config = dict(
    n_layer=12,
    activation='relu',
    qk_norm=False,
    bias='all',
    parallel_block=False,
    init_std_qkv=0.0535,
    init_std_o=0.0535,
    train_tokens=109100000,
    steps=9243,
)
MLP neurons of a small language model. Each row is named by its layer, matrix (up: input weights; down: output weights) and neuron, and shows model dimensions 0-159. Each number is 128 + 32 x the weight over its row's rms, rounded and kept within 0 to 255. Numbers have three digits each.
After each neuron's rows, "fires on" lists the tokens most often at its 100 highest values on Wikipedia text that the model never trained on.

L5.up447:163165132123158082148188072167177148203113162133141153107109144109128139106159113162138132094141093154120185108142149094161104133134177133142122128044117119170160090097149147126167168098181085093159109158144123164134173143116096154168177053140173146166106119121127109125100104121115075078082129093081124154119161144155139158126168101080118109128120087123123147125095120113105188152107180143143133152153118052134142117118157115058113131065161076084085140044103177155186105087108117
L5.down447:119104162105112130076082110162140100110152094113171197097140149087218048098128103124139121089122167178166117188094100080131117140148141148096126183087142166150173135108130125158155127126146112107161178123118069171097118149127159082115129125156119108075085085132166135122101086128128161149158097117179113070152189107127178111111118116118113067128127099069191138108092165193138132145147111160144144158119119064167124173107137127104105175114131071118088148098185160162197142155109139
fires on: "ar", " D", " Bl", " M", " Con"

L8.up277:109099105142131145127219172122181168107063095121127146162083188114159112086147153187167153074109161140138116075128101095179149078138152189207115091121120085137169133171130148127109139088154120116142161087129113115104083124150101167143138164120131082157133081082172127108145128179097121151092128157090095169105160090125167185148119133168133094162143132098130147120120147102120169126076130154177143103094042087097081108134130129144105127114121133078109135141134117078020130143166142
L8.down277:129188118105049157086100067104099125131179146123156135132082150084126080093106123116035116131092060134145157162108167127122156128151091069136119187094133154133149142118173108111116160125136130097144147169112128197150142117121123118128139129146109096124135143116145149188113111139154125189115160109150104082223196131119131096095157190183116127147087120061142114080074153161181156169124125077167136172121141108155070115110119153183147114147151077124163107097132123138095195107115122
fires on: "h", "igh", "'", "ro", "he", "ow"

L4.up347:186150145132124187131117204155136112098123161108121073159092139117082059077183111155140085101132151145196126149119129080138138129120127143107113104135149182111125097114109153130141113109131056147108163172110081053164136121136136122190159084128098109162053171179197121084151182096129106098137094146163155099174153133130067195142093093115126121148071131114135114137154086144185132172165113119177120141156130110043096094142126112163099140091154144158115138156075143157110134107129097
L4.down347:118125122134073136115120097079109116147167101099135070160152170141166098183167129144174089140124128154121164072085088109086139050133173139141146110095165153123143110066142124107079131126085148168120149131095148147119150099091156160110075164111129185087142163080119132152149107128179184144119122138096162116199131105099111173095092131142169146154165146102158138062127072139144095138120081132120109152103140176095214101129130160061092155170138153127093164074119073111096084099144054
fires on: "ir", "av", "iv", "F", " F"

L8.up413:117136111123098171180160120129125131131074076120091141133119111124129106206114196104168122151118140145169110108094141112123121132125113148113167152092145124183141134059146115097147140086102162130135122183149080106126171193126082155146092167099083037108083146149161185141159141128116063121125107129133110139111120074111102098115203109149153093110067157102138103080169154098132123137151113091105163244071153106110138107168133147112166180115130178139107117110133127066146163126071166
L8.down413:118116044170152128084104154127160078152151149087099116126152121101095135149104111129094079165157165128106125130182141069113155108088140168091200146079153111119111118078176140049117142089143052174123089089152169159159063168132189117140103143157076124169109115128096114094153121154156109134114099122147146134146134136152129145063121143081159103165111135139191126112142158131068123115191119122130181165167165121101109095126110127185090129089092111081105168114067169156070106095144102
fires on: "ed", "in", "ul", "if", "b", "r"

L4.up189:124112161198126145123142064127121150082178145083079115155131147067132128120198143146114147139152106174130100083174108182194097107134148136153167083124153153146132096162094133112150130057093125120123139132144096097121112142100083100154136180109135196154143105118174150114172177134132112152100154143096085173130187093168122127113158122116104091117103108107100055096114126147113166147087135230092097142160058147131052163125153141109132108155129112146118097070124154106174098181180091
L4.down189:134095122132111137140113161177103121128125150140109163108105084122148136141082150119078109186132132125154113077164084137162154102040175093112174078048185136098158129129110140139127174131174108124083095136168136099179110103119103113091063162148136196128122123153097158119111108083122092117127157133107146175118164164091103139148147087123092170094094143156170137139171134178087056134138071123138076171128133165131110107135126132122136197155118189133140112102176206179085174180142075
fires on: " H", "E", "H", " h", " Br", " col"

L8.up4:116164103104186128151127137168071111153156152133076214169137160185131089146110118110119175117191092130116144170071095090137122069148081137120135140131158141131114102157128108101105101107146125173168199131166138096079172096118139140121134149113133136100135129112107093100104160134133094070174129113157154133083116094140154113138053126119071159117090095114161118086122155110183152169110216152159078160119042140147113062136158094114104164093088069114130137179164095111094128161117093
L8.down4:112166154099062161096122091121131135104120105148149133197156115055188147080131190112149085065120109097146101178172157136142116131091142149084113126062130134134128162108167105168088119060137138139164093157122123178154093130163148098139191170072184140102183153144147182119160110112153160093124070096145128162068121095094095141152107128134150082112132110114113087135176090130128106172099098108136084086111069073114160146091127081125187077149155133108162100172104147123160155128090139
fires on: "om", "um", "am"

L8.up24:222087077113132169127140116152131135064127156067081114131086128140139095190128185105122166121118142163153115080124149128097140114153118114187204159081129102146097160121087096137137143111123134183143090121128191143138110096117105173185153136099084142130101142070168177150077152113119093123092071063128110170175130094077088082066150086203157161151126111155105105092178130094150147072161121133092105094100139135127137144092141162179116126133152117127135149114138162111157152130069108
L8.down24:117142137174112129154138133130082161158098128133090084113149135115131164105149099126112132105148094150141081168138107169179148142069113070166193129160110183148140154063144121129097203131113076093133130172113137152101113154136104097081130190181126124133141090146141091115130139143128086126105089108165159113109141147165180134153109124125118100142070098255135136161149113102124069101170112168161137147130090123131123102156132125146098150043117131064181126179160118111084134141132156
fires on: "l", "ed", "d", "\n", "in", "st"

L8.up44:194192105108095149122141115091133146118170105070131171111155162112126149084131100159090101139090059138108096044122147216188117108117137103176118090095149123081115101143183139096127059094122097114135109107165130130140091124150116128213121159166141181165154144104115100144083114164115115152170106109100103144105178123113092078156120102123092115137107105143162114118186087106135155189126134186095109104102096119133134189184177072154103145161097079151141132082137143157147163126157085
L8.down44:123105163119133153132123090121123127147117110111139088133112157109119105120124165161118130193153104128107154098152156086107116130084084104147196128145119144130147141124127118102096216145115088087090147201108203098146110128154142134088059120143187153096105141131121128129150104136099121176119181166131239220150119139092145145197165091109136143128133115225097125173131159111094077158176079078128067129101115151126146126103129173128060135128122082055131124156115103116117132119124098
fires on: " H", "n", " e", " h", "on"

L5.up77:063193181131145130086070116146134176125107140079133178150108170116137140136221121142118158128125167115129068188069128143155099167119127086174133152144118176110084142151131146108128176087101126132100118119159107119180109089103116095151114163149125086113154175109120084126172102149137077118092106200104162124112186091132120086136093155110072132129193113106122147118134161151165121203075116119124161142146118140123167165090138064165195086089152081118098138105167140087109112071148145
L5.down77:072106113148095160123060231099115088124124133142104159175150083132121141102090136096174149137098153153156139120104088087075145129090096098128120095141052097123111121095135141156136108143148097110155158154119148084149121133082098157137157140138115151115144147179207138143101110176121126105107080121134149169118123101148154094087170118116191151134130179116093108125140188162057075080138064132155111144205125153177130121146098099101124054091168097207119109109117097177156138127155164
fires on: " 2", " 3", " 4", " 6", " 7", " 8"

L6.up624:150119131128156057177092109151125183136097197151131122120141180097076137182169115124149122190104104106093138105089077093138126062109185117108041151144170124105107119078066095111187142081120141136150140162201126157070102098100106180185174097100142144117165079122132121154095122102129144078162123127128119101158103123103139106057121111106108155166114099133114139119114143095167106138117100097037152102071158118174123184079174137118114138117108115100131147168154130124161116108147092
L6.down624:206144113116118093141069153116160112082148139159102187122177106125108126110083103148116155140180133146121148127099138121128141105062146137088138166145105176082092148164094157132088164122112056123114120132107110079162045156154118112077146146116154123175209126125114087144152134120103185108105154161110100098161115105049112097154141133134107132155121130198189127135120209118140126089136115089104081123209113134092099130124115044150109169128163139123128123107090166122090125102187074
fires on: " V", " v", "ag", "og", "un", "g"

L4.up180:092108136123125110118141151022090164158091112198074200129076161111106140092126166080151172158125122165076183141141146129125142151152167161134068169162100131141149150128161181125085128176104128115176132114104161152155169164173101126129153187140107111125168121121103196155127127087093118101138114058097147160097157112171118178154134168154141154108122121126135085074183126117093118136129073089111129134046111156158182136103108148174171098122115098131117071135132129144083127086145079
L4.down180:108097138143089152110088093114108176102185068096184138158127138130137074066131110104151064121069067145128158144146128180171106137114083125087126123151134198114115157172134155150089167086167118112149123120152083132090124145133119129142137163137112120086165131195100091189127158120148135133149133215150129069118129096120165184156107135117102144082111131095135103177119131112095167141132153141098114112112186136126177104100075110087207084203141116129116108126142087185130122192123063
fires on: " New", " National", " Pr", " United", " South"

L7.up56:084095064136124189151149160157105118146107124109142141130175145185131125180212136120129109196140113141123150122159158152135087191144111131154105132143129085101161111107074042089134122175070120066096195166128132107177159156093169103117116076121157141116123158150152151197112119173135124102128143159153128128130142116104102087124079089132140132131089068102107138085185136141102111150196111115175061115127074139178071123151166183109087113137165143152105122139158143092137068119100139
L7.down56:075100142108116122167117121096099120166026086117168130105193072148140187123134184166174122204081105116136123131158149199155110094132157125064188147125123115099156133159099125167140121122107156103161128206099165121139171176120130127141164086118165145105124113159086132136186089156197151181093131150154137164120090101081173107100151095116088139131068159120143116089129182120135183121106095166139094121132157119123175122140091131139149131088125093119099128178046124116099119121107131
fires on: "ess", "ion", "us", "ect", "iss", "ens"

L7.up290:116097136119096164139174111121110153170103104099154124126110169165135110110104184101149183113114088166203102044158122135087111139156128144097181153125148138089093110134065133129116124142109097150125124151138124111157101144157120159131138176100111084157103153050185135099106130158076122143171089156159081130098139108091159127145245107154119138204109099086162099095142193089136112109116090158128149137147120145129073138120125222127116132055190174148109123104107146111163097126171124
L7.down290:093114129077147092097065123155136119121097142167123120141144157120151122147095123120088074138115160137105103127110152142102126068161156128139186056149122090116145211102137079123045118123093084170120136113179098158183109194118122141185132097149155150116162088192090157158170114145094115178110121086158143065159130136080127101122114143068109186133137161089107164169081114162140121152141110114106147141211163136065160193084095143140097127126154097088142107189106152139103105130138153
fires on: "r", "ing", "i", "c", "rib", "if"

L8.up414:112163138116083103130189162072107128089073153122148131178097167092101181110117137121104142129140121066191085161140145137183110148149123135160119161117102127129063117152120124209158092106123153141143095166106105114148093142112145132165122106135112046134069130153141078091138109098116078134119129231102115168082164164184115104116185117164104143156104142092038138116134121078114101162166116132132127197126086127101104189133110110157130089130125049185136137100145126120123137151169115
L8.down414:150169188121110092085102182118160042080138115097091101057126080164098090128182151146131161167110121143074123104150062105101141088092073096116071137142096130162147213084106137145162068120147138144147164130075150137124132142167089145138140136127109094191163147118145112067123124136147133147159113093131135141131099146182101107136129126143162120190120119178095152119116136170126173165123113168175164122113088101173057087084122154125133148114095122149195124098080137138150170110184158
fires on: " be", " f", ",", " w", " t", " ch"

L5.up533:144106149175113131103075214165165159094136104175125073146107117108086081128137130151168159150149189112131122079086127089079173156088129117130080139079187142112126103102053134134108136189112130165128118125154089169121105133073133069154127105097150100154108182148090122151126156162142141082146086151099131144114084101126117139124179156095119143156109085126124145119095052077169151128134127155109099062104173206118126113093194089147074162156178164188149144118146145159133157131155105
L5.down533:133146153109145140077180098158157170178102091139174080124117094136123054143111119133188103117193123157100156181100146204123128106094171125121144096163162145114103149129085068071131126148111076167158113142169125107141119112124122130088056108173111094133147166103145093135098120143112123138130096092077053099112190187110148143150166092140104104099135108122157119147143138111133163085113119184141181093092106087117210157130128189091151130195176100078093136137106153089112110165096140
fires on: "ak", "ok"

L4.up124:096180192095043136165106099121087150149089112127161123087130165089135119143094119115121152157105145112118128125100115181148100201101178149066093058151100140149097126125133145147104132135067120150141110160156130111208106088090098143169105058170127143133155154145190124128119136172120096121115140153136125184192195092163083098153170205099104206052151093124071125107124130074122110123098100141152124114125097110136128128103175094125118119122146121080129124121120147135079093088099130
L4.down124:144096170158142091197115161138157120174075162122160190137175174101179107105023147120123128141117140106128094097058137163112126150095128147130147109144084107124158176072128137091176097171117096098050117168078054146135113088093131095118152107204158145130141130141171116115137114118098141137143135099133084180152161183095125078168154153103122157123122130099128114141151159153106103133149115170119133159127123145157137129130052134100218129130162100087128075117148111145119106119206089
fires on: " 3", " 2", " U", " W"

L6.up171:162088126101095102148145136106171119138083148099163091152117172057128111118108112144119126185157086137149187118096166135180074160152140121187172198107091111170102174125125127112134122124094098109129149171114151122148109115137069122135110134067128105235136110106127126111114112073107130131125133195113163174111130098167093070180133145171119118147114121122040117173074085107091080145149160136161143136103091146147115135126184171187153090100143083099112114126164131116100105176166059
L6.down171:152158148093138103112105097125150110120130161081083089095086148115119171181146164184138166156157149139129084106092122129127110196110108126110124187129000156080129220124179109132168093098141116092203128126177071123157118182054115136165151121144155116103100130116117127139085139142126117166134136152157173157147122153156132114100132086115102139123111072181068201107131137096141165113150144114167094142147116083138134094099143074117141191097073089098131106112095121115107157148140112
fires on: ",", " |"

L4.up581:154131190134127190095153113186135122114066143186091153164133151045142094158156151146121166173166116090105204114063139147120111181172186118121129128075121121151135126161094182157104126205173125090063099143116179168126046118100159152132144113128149116157101150119176121052151160105103111100118147108149143120101179119135082168150111104149137107085105116131096140085124138104143118148136128154211146145160113106089105103087060091128103166110107115085088153150160126118144101117127124
L4.down581:117195137157120078141168062160129097160119082110102085115178146114094048161115139100158103113113111124129199122058138111061102123098174137158127093090097123152112066181072116133122153172111088116133180095193179093124067157167142175113094146182137132068132132137188145146127134124094114112171145103145116088126159142129148151124101086126141100102145137114163162196142109103190113143149102131137100189139135129076091088130111151135108093162108152142166136151183155200140114092117129
fires on: " S", " s", " A"

L7.up244:154119130096095193118103127104153088150167095096108135168112196101115127181188143163099103096084138132134078087130126222132090065129101130155173122121124163078141102138123117080117177126099145156202147157173095102115081121086110064155142134163184086155075177174128107158073098125123122140109166134165082139180140105202122114100137120147111140154140146122141160150177156148085099134113156102137147172141108175137125126166082098117155109107086074137143129073180126150092151142103070
L7.down244:135172169134100137091106099070133159091172132117163127090103113116125145098099097129120170148152123128099165072178129151091144125079152085103139076097119146164080175141159118139097170083081096125113109144157105122140145088119141131120092125089112178175161200133165112128127066124159111097123149097107102147177082140101104142150144100147170190131089152255162080121087114155126103145148115124146089132167145142089136149090172159099096142151078118162121121068074186066134112131185093
fires on: " e", " h", "w", " n"

L7.up201:101119151135157131126119149144098139133027151160096140106114166043109098182127112164140125113168103156163100080125127106162092184107073137148180178097072108161184184131127120145145085122144117077131080140103115150105146150121102115168092101119233114189094096130185153182118162072091115133141140136144117121122198175138084121148141119133091125112116157094078152119082123127090152131165130168152121054126075151142110135148185134132050116134119119134132113089123112147125116180092114
L7.down201:140112119155117105133136153124111147126126174181095113084125058101171164142149136146097115130082166096133166107138175144054104153116122143149152134137045126148110219121122099130177065116062137112115157051129138095174122153110077156109119084101135127082127156112083180075081174108165146129136165143111145125079060151127134098165095073110047125151132089122124114113156163152140141147138164155153165152139121145147102077185119107187115081125112141128160138157053138127172091105171137
fires on: ",", "r", " in", "3"

L6.up384:086126069164106154117156139107109100133111082194113178177150140102170116102164176180118149140142091148140113102174172098188093132156110144138148117167104123075109102119130081116131051077089118112122141127089106111156125136104175130120149139184114133138159109119116189145107032131109158116106138157101218202114107144102111139151057131133131093161118087109123163162170188154074077146165159145147066148092059156132151118167121107111074133125147071139110100128138098130108140090149136
L6.down384:137157148178112144108149123173146189074139152142124190130094137140133093190111190146070081087121078116103106139096122112130061116124143091116161131130084097089128114092117120095148128144098194181121142209162118159145170149142132155155146114129096119124125112064044192109145173133109137114096095078080121133176120080069058114078098142103140154136132130053139078160171154136156181106108184147165114165167093123108119136126107102109128135131136115109119126209115156124173115117112151
fires on: "cess", "ess", "ect", "th", "outh", "act"

L7.up514:135149151111098124157071131102117171174129100093106122120052138189137120131086198112133061150098182135183084140103136065185107138122145145120169164133107113183106125130092104106064159116100159212155118162153100158171174155176082125112121129086167132168117145151120120094111138144118101129166112094111119158166139121172111130112151163146154083098109126139101168126142153149125082133053147125181114130071144101128161144107127174132150080102150079171124071096094105087186135181191091
L7.down514:182112086112131063152139174141102110094103101133148079152118139108113110170064113100126116153124130147068172163095096069088087090142159130125089169092088199128117175175144088161147197162122117155152093066122131157151103126116163135106144157115069124109130162156130161112149173116096136142137158116135154147098112151138077161102121159086119184193151125113137078164126079138121133174157030131127148170169107150132063110140147118178085127104052174172100144160126149125110162121146177
fires on: "ed", "ent", "m", "b", "ill"

L6.up280:131108148125126124100136140098132203122053157146129110167089125112133098133081115150123034165184156121143144081133144137169126142135137104160133190154099154152163169097149136134119141118090145079167132156154178143086141075128110115105134169104136090110132107152129154109115126082127164165088121184124137133121148148074121095110139162179098107183169169149084184109118117149077138171174092119123134087058178199189136187133115074134109137112105111108072156093116146119145049164073075
L6.down280:080144123074104156120167115063176087122098107106176079113069096157180179111151195093104133131142160154110107170112129169145150157120088121049139145082133126103129202094174085166114124148123086121132153178092070143158109151117171127153143116156125116075090141180125121125110106092073170144124204112171154152117157148168166166191131138078100163097099117109084115166128149166116110128190118123160139144203134060130100091151176139120114129133119107116138118118091127151105134143149065
fires on: " and", ",", "),", "is"

L7.up242:157112168168139071136145136139142138136112127158166126119092137115137070160094134205134066125175176067108061128064142134150186144103125111153136156122122157094138115159066149107151146079092216129126150117155141127088112121117109103171141119141111188110159113089117155136108150172159168109125137096127135175150137123134098123159093176179108142108105106121178079157102138082070175208114145132118127042058127163100202131099158139122123152096131088135071105164146149136172097152110097
L7.down242:069146109132092175133138149152194193077144150077154115168144140124164145214111106172081097136150127147165114188132122122148147161104161176134152196112097123131101144101128121050113146102156113136176165105113151094106124150143169143134186121158176143110170138221120160110125116195096137100124070123163145102124108151115195107191136153133114140084100097077126166107069093136129074063108095095101123159107164098116126137142097112132123100146081129069164143098109118137090149107156158
fires on: "z", "at", "ph", "ith", "th", "am"

L5.up443:123144164150136084092131092173143117140153168119103140132134171107111156126126161134132105206192114171164172103088097104153105160147183128127116105073122129127155140078110191105171158133115157116092173186130160180100135147081105167154179069138155136129129135141112130065077105135092099091126103167180139140152195130118144136129093058086121152142058138119126129105110139097130158149158127153106141110127167104122089106067112100100107162114087090055118094196180137142086118080125038
L5.down443:144155087126127118077175114139134138132088102115102124131170140102115089077084125117159161133157183124171160121127081131080064153115101113161132142119155155103103133122125132108096148134114098124084138127082139134087034164127145168069115167170105138070133066152105141120169083115109101126126102145133151149115125192158180088082127111186164128141165096133090103163154172072188105186119076144085082186186083144116106108132128077133107105168141138154150122091219164164146099099155083
fires on: " S", " V", " Con"

L7.up405:149173101106150116125115081134095159115129138120128168179098148114153117122034128148128115065147164118151134087103183127144194112096197096135133128121149111125094157167106129157121162090110143175134096098098152104071064120129121135137174158149146149160080088128154162164116153173105144078155124081117154132120099103149122144105170172195093070144182132118088111146149091047233171130142143119126149101116133118146088131132168117190181088147131102131132145145093080073092122194106112
L7.down405:152150112091119128085161117146116142154155129117123117160202117121128049118156123122139164093142102180182156177143119142151126097163113110109100172107087169146148141118062156153106171196144173122100130120128073126103149121127061142173105138122132116094096076142139080142147115093156083071058118162153149079161129173119118152132151102163171140134107127065117157093117112130119165105195128144095154171180071066095079150127119146166064114091154098099147111052109110150130113110214108
fires on: "ich", "ow", "h", "0", "av", "er"

L6.up481:150101157105137096176127119096151156090106140092163129140098146075160136105093114122152126181120130112146147128120125146139127142083196086120132115129055111147092132098095133064105099149091083142189154159148122110166128129161078111144163131161171152135147193115159124111172122089123107107136049101093161174151152116170060088143089115162124086190066143099064104153212079109122105153136198128148180092109111165113098140083169102134188106143111161122159128098193173137083128116152130
L6.down481:181047131088092122130105124162141119126137130089141149159144173151128127081115173114076166142125164177121146120154072172160075155083149108161136160090026133125142217176151111139121112118109099134124174142135151106085112116107151125124174136160124148143124145130099082186109075098147154167143098192169185130154092169130113083142154115151103113145088111230122132111148157069118153150120167124074095128167109136142135201088123125159108128138099103097104109090190140133130079117165116
fires on: " |", " W"

L7.up1:119128149135135117051077104132143166177170088155133100182119136143099092120141123107109176125197073149162103100107117106092061128130143164150170138069127197148138127167147127172162114146175153174161174136121138090146086113116098082155136146091175135134081115076099118203131163065079072097193115110136142098104134148171116112118173125144110099084054119109130184149112148129190120145199141123119129100155089072117134091117164169101116120106096113136132064099108128152154124132079113
L7.down1:156076094116109156173182099117179101125112131105112108183149134114139174137100097127121113106138175122123110123159187122129133073155141140156118140120087115133149200195160160068161125124116124143081096110111132144145096151089169121127154136158125121173157126154115150077121070154105173154165190091127112128080099120099102106093136093148189072151150116162106136116091120177064108138126110139140150132144122091178052107144059088140141147073165149137093098212156157077203090092081166
fires on: "r", "l", "ar", ".", " Mar", " in"

L6.up42:102156149123131155061129124077110182082142107129115145106140110162116068123104134090141087141154188065125131064123134110153111174140162138155068090167131092120157131137130144081121147125131160093173124142155153154167143107140088124123164104113175107102209156164121117091134133124192146142107101154174152088078128139124106107138149132191120078116133118116159150091170154150070184124034128152147101092072106149199120094123147092180131103150095142065084114142200160160116083076107123
L6.down42:116161110104136173135119131192055147103098147162176128156177096107116168107078190140164129188118163110140148122102150154154084117072170126107060069075108145167135124056131124155197120105077164112115192133149112166149174133153116182152138152101076119098179103121131111121092054106143100102102108124098098135119120141111162080122130119145110121079136220174141101214151102132118141113072124106113159145142088142130127127110088148091192117145127117092133079162155138124153104148158139
fires on: "c", "an", "o", "us", "use", "em"

L5.up264:151154133112108150193071090113153128148131119110132158136099083151135088208115173096146153118172087106142130143103179090113163151178158134113131134128136144143137112169177156114097097037060148129208074163126064105081156111106151174146105135166126149152088132140136132144120106130120154137157098120100175137147070099114116158097134142061118091217122074121142136082150152163161133162129153152195121082165154122136084112152168122111085134111132126144078194178136165102114093104104074
L5.down264:155112184178109070154112083114078142070218138072162096110163141098133201114101153138147099173111114132160154095128128177096170078089124126168152124055087100135153138153182167168112114086137112157128165128138135151121089128165116139120083149099083152144085122090133102128152070112089168129098109132118139152132103132118078120076123117125133157101128134125149123091151160207146117132086141203125092121093107103132179124097145147103170126136117179098112189053141127115204113118142070
fires on: "on", "av", "ab", "iv"

L5.up460:125135119089120091081175196166143131115148115158082101079131185056111105121134104156133131141175133142132109120071150163188066151147150146156126155092136128120122104167107174143167089149150124105131141124166133122093067151066123137152118144085183086175096135106163150062127124203129090108118102110105150115141119131137134161138161100162137127128124155137121131122098158098151106125136088194156183150177078117132155141098121134123048178145055072104152142085200118174077105178167074
L5.down460:133193168099106184173100082137088149168114124106126122099186111138071100111118173156146106139120097099125156124138132151067106163092082145121106188093166112204081091043090130127174136173099095178109172163135153153116078099165139124166183153195131101127150137093150143144129136129134123082143116108156134161121112167104077125150142101139132127082100109137140075151111117057128155156136157070111150151103135129084130038071115160154110099106098131148170074152160185100139100139121163
fires on: " s", "\n", "S", " S", " al", " bec"

L7.up84:164137107127135073049062097093091179052097156147123164119172133141174137132103120124153106114137117130101144115134149121123160140110134134132148088160167117081118107105136167141152210083128134112105099148135115102112188102167082097141175171158140126113141133133100135092116140104137152142165136101118149089123167144143011189120114147209085072104146112121168129096114136114155198150103172128128192124151140113110044127125077157194140135150161154087104159150149184135111089146089117
L7.down84:100112097148087119169157149172136087094113101122120090146132140133169128096161140081126089139090104158102082109122169128151078083127152088199111066146136207134123058081104100108181104159138137089153145190178159180165151133083145118089165099134196114111116125097153148163102125130123057067149090083089151088136167146113119108127147095089159137148165198166103121168136105166151159089147133123132169088147101170111136114159128124165105131061184125089096069135105084107123119085127135
fires on: "an", "on", "c", "ph", "pl"

L4.up174:131091244107125119132125109177124132081115144108116163159131150080170126133150145203134103160145142132182134119103123126081128173174123126153172158117042111120148210126148095122158123125120110102152136157143119135162113142110081123128185170149188126192115100125133073127176084070081113170151068134134111165140146137118135120106142171183098090154088150119123134117171164101119084144103162133171102082067070155159177160076096103154131152118104148112122179104172165129181118154101144
L4.down174:192093109113120059119141126123131153142120116141151070132121186111156149088136155129156146144098157116185154133084115129162112124100088095099147199082030128147134246125128098151172095117094154128154168145115131113087126144106094120101145106126134158192119170121145061147096063114145125202141092157131133148113070092092165106127139057132126099163099161159090123142133136087114115159112212158121144134111114124130123154127103146080083152164084114140178164139165099068127143128142158
fires on: " |", " a", " to", " the", " an", " was"

L4.up186:145148134148097079130098155126133139118191164085121117172161148138145122092163085127133133137154087102129126125167163129161170115087139151099150090081154105131118104162159120140161144115111110133118145147130168188091111110099152151144146042153139111117113099175100119128122165073124132122092138175165123149151165133069138059041105130073113106171053172121091156125100085153215136188134118178095087097132125094210058161131195133135122133151081107111107156139147152130130060085132152
L4.down186:138109084194149064095104073107174148098136148091140147122142183107131150120140154137208140132111117126194172130153165175155104120151166145091195133137149151100146166172099101167125138106128091094078121109071116153099112108143109132117158155106176200129181093165095115130153138127134084120120121188149110109126143114145179073135120142127030196126118166122112193120089156122167078204106125124066116105139161090111105154100072128116171134145121104098136089151112160113125112075146084
fires on: " v", " V"

L5.up350:117123135107150107131116132156075150100152176117142134111128090104110088150071180201127111126165159100127092120073191090183174162100147120122161124086129133134103105154096186119198123096083151035147126108158124119079115106165130089112165162145089086150130133135143146113132153136164188103084098105107113138151159134162109091125133123154102140111182159134184132148140107141126196139159074153097106137013118128076184117090106076126141128202108104135136155098102132099153088173098096
L5.down350:105122211117090162065126123103148161132062114110169126117082123152111212165153144142162131136136096136077112139120153114082152130164112146135149134106159117147159083080185130134103167096107135133093114130108189118121125180107099107190178125161130140161091138153145131107146157104121101144129106136151142101117159170095133165075165167108128086183120136079106090129104066126126166129159133079059187146132148180164167121136147172108127143137184130184124065145051141116115170035090152
fires on: "at", "o", "om", "th", "ith"

L8.up429:124189162121121151072120107137101167200084132156134208110127132205096163133190095122152105121125160112084159154137131121138138110130148134123113132117129193131191078107128131072111103164111141119122132139119117170074128099141097142167113209156146130139126095072112153140133131093131082062102153169120174087068086078129137112133088118118088132116131065106130176070164131060190131194096144116160115152151119115156120118106102117144063167072146143145115175093094149083120109131184104
L8.down429:126170170082063153086151153102130159124129104117147055175110116090138093113114183159120127131099133146101164187066101169148105078158109085136174172110128120116151141121094150135122130141120136104129141059099134135077095159150148110121112145128129089108090115154112093166121162157107148169126067126212098162126139155144135101125092114175208141117144102100152103092101189187100109125070145166088121135143080076128147116148082118193095162137177089114162161140136132170136218078091145
fires on: "v", "un", " 193", "ran", "am", "on"

L4.up572:146101156136118135130086199045147121112160166121128073072102124123152104119097158140177129147158172066102175107074100139145183210096147106120092124146150132173117089106163193139138166127031089139155132138133118134128103155107107085174159104121151104163163178121070177079081160093112139079144093157072163129155113143147130157114112112095145081122097081128136142136096068083170143121110118135163090083150167171140130115101135143174128151156117147185140155151083129173171117130126098
L4.down572:113123154109152114135214103139098094124129108129169163152135112105161131163160051141086113113154138157121117105125118130093150083140128125130118138098100136108152112143056078082156133110120112146072121145158215089133146177106109133079095156172142172119170163058158134173084103112192110149129094114140048160096150170077091136096161120178112164098102140128129105131136149191140156119125114137080171136125129132115201192149100139150127102092130157049123100128193147148165148136152209
fires on: "z", " Z", "Z", "ok", "as"

L8.up581:157104109159126165178180139100138121103153149157199147168143136158157089163094159088154173175139107128153171117155106120143079142143135136191096119141096144124095088098111118082088143082135187156204128145086154188182124103181095050117168069102180159139088139120097156060125133122081158095131109111105123072101166112130129114109128175113107098152051161121098121106137101150133084146115128131128137162129125114104149126128149193115118055153087117158097134052131113147149059132139094
L8.down581:147102093106125115161108125156134201171125142174103131143109116147101097069111131148149142153138150146088166170134120138124114083090070094164122111108105141132116191186089084159119141146127078149114147172099112114129133114127137155167116207131146113065123171151120080145135131086063076091150126144180153137121145162084117141107117123094057164113057092092105172182131085139194064084122101115117176165202103156179078134157166101099096201125127120117129154157087108150127152162134156
fires on: "l", "ed", "m", "est", "ul"